Weights of a small GPT-style language model, trained from scratch on English Wikipedia: width 160, vocabulary 512.
MLP neurons of a small language model. Each row is named by its layer, matrix (down: output weights) and neuron, and shows model dimensions 64-159. Each number is 50 + 10 x the weight over its row's rms, rounded and kept within 0 to 99.
After each neuron's rows, "fires before" lists the tokens most often just after its 100 highest values on Wikipedia text that the model never trained on. A number after a token or word is its count.

L5.down2:53 47 65 48 40 56 45 74 35 34 41 60 80 58 53 37 46 60 67 43 39 54 66 53 43 54 50 47 38 54 46 48 40 41 46 47 55 49 50 41 50 41 48 70 56 56 55 65 75 40 53 49 59 42 39 51 29 43 30 59 34 48 56 46 65 46 32 56 45 45 54 43 63 53 54 24 58 35 43 52 46 48 24 37 46 36 62 57 39 47 39 49 44 47 49 53
fires before: "le" 18, "or" 16, "ore" 11, "ou" 7, "ter" 6

L5.down350:48 57 54 47 53 24 56 53 45 48 39 58 49 54 54 37 56 55 62 43 48 55 45 50 46 61 67 35 46 61 60 60 48 68 50 60 64 56 53 63 67 40 48 53 46 43 48 53 54 45 52 56 37 64 50 53 36 46 37 35 49 41 38 69 47 50 37 47 57 56 54 43 39 47 54 63 34 38 53 41 44 52 57 49 51 50 49 47 40 26 61 60 56 50 35 68
fires before: "t" 27, "ies" 7, "ore" 7, "ts" 6, "n" 5

L5.down384:52 63 64 31 43 56 72 54 48 39 30 57 44 68 44 47 52 38 45 41 45 45 49 45 48 50 43 64 57 51 33 57 48 38 53 47 29 43 53 62 45 52 57 35 42 59 55 52 55 55 58 54 40 53 44 49 55 32 41 56 48 36 50 53 64 50 55 49 63 74 55 54 57 57 42 31 64 44 42 51 57 42 54 46 55 62 46 35 47 40 28 67 49 52 48 39
fires before: "y" 13, "il" 10, "ip" 10, "in" 8, "or" 6, "ot" 5

L5.down560:69 62 37 45 58 46 55 51 54 51 39 46 61 27 53 55 49 56 34 30 55 38 52 56 38 47 44 61 40 41 56 52 70 41 47 62 65 52 40 57 38 42 47 52 42 40 40 49 53 52 65 53 63 54 50 32 54 57 52 51 66 33 45 42 55 47 57 81 57 53 54 44 62 66 38 57 63 45 70 52 60 51 40 58 57 57 66 39 47 55 41 58 41 62 43 43
fires before: "as" 18, "le" 12, "ing" 10, "et" 9, "an" 8, " to" 8

L5.down286:46 51 37 68 58 50 28 66 53 63 49 44 55 44 50 55 44 55 70 62 51 50 59 51 65 46 47 47 55 41 55 39 38 39 43 44 43 35 41 50 61 67 52 51 49 48 38 63 55 47 55 58 55 57 54 36 54 50 60 28 56 31 40 44 41 38 54 44 62 44 60 51 50 62 67 37 48 37 46 61 48 52 41 42 46 60 54 47 45 45 43 30 42 51 71 46
fires before: " \"" 22, "A" 12, "ber" 8, "B" 4, "S" 4

L5.down320:40 51 52 57 40 43 50 49 43 33 36 41 53 56 36 67 44 67 59 52 42 46 53 48 47 48 46 59 64 40 49 52 38 58 52 41 40 45 50 42 38 56 37 47 46 50 43 56 57 51 44 43 40 65 37 42 47 52 56 64 54 61 43 44 36 53 65 62 48 42 46 37 40 52 36 26 42 58 49 62 40 79 62 48 63 76 42 60 53 65 40 46 66 63 57 50
fires before: "am" 18, "g" 17, "k" 15, "er" 13

L5.down352:50 24 53 49 34 66 45 57 50 60 51 43 39 55 50 42 60 53 63 19 55 50 54 52 64 53 52 44 51 49 40 51 37 63 39 60 63 63 38 58 43 50 58 49 63 28 47 44 62 32 70 45 63 36 46 39 57 55 57 56 43 44 46 66 51 57 52 51 52 63 65 52 34 49 45 40 73 53 57 54 61 49 57 43 41 38 44 53 68 36 53 41 68 50 55 47
fires before: "ear" 31, "i" 7, "our" 6, "el" 4, "or" 4, "ord" 4

L5.down394:47 46 42 53 61 39 45 56 50 62 33 35 47 54 61 51 46 18 55 49 47 53 55 38 59 34 56 72 50 60 56 48 56 48 44 60 64 44 36 70 63 49 42 42 53 54 64 58 51 68 42 39 37 39 44 49 47 50 50 40 55 65 46 46 35 43 53 49 57 33 69 36 59 33 63 45 62 41 58 51 58 48 38 50 57 53 42 55 39 50 38 49 32 45 43 53
fires before: " " 23, "r" 17, "s" 8, "l" 6, "ter" 5, "ra" 5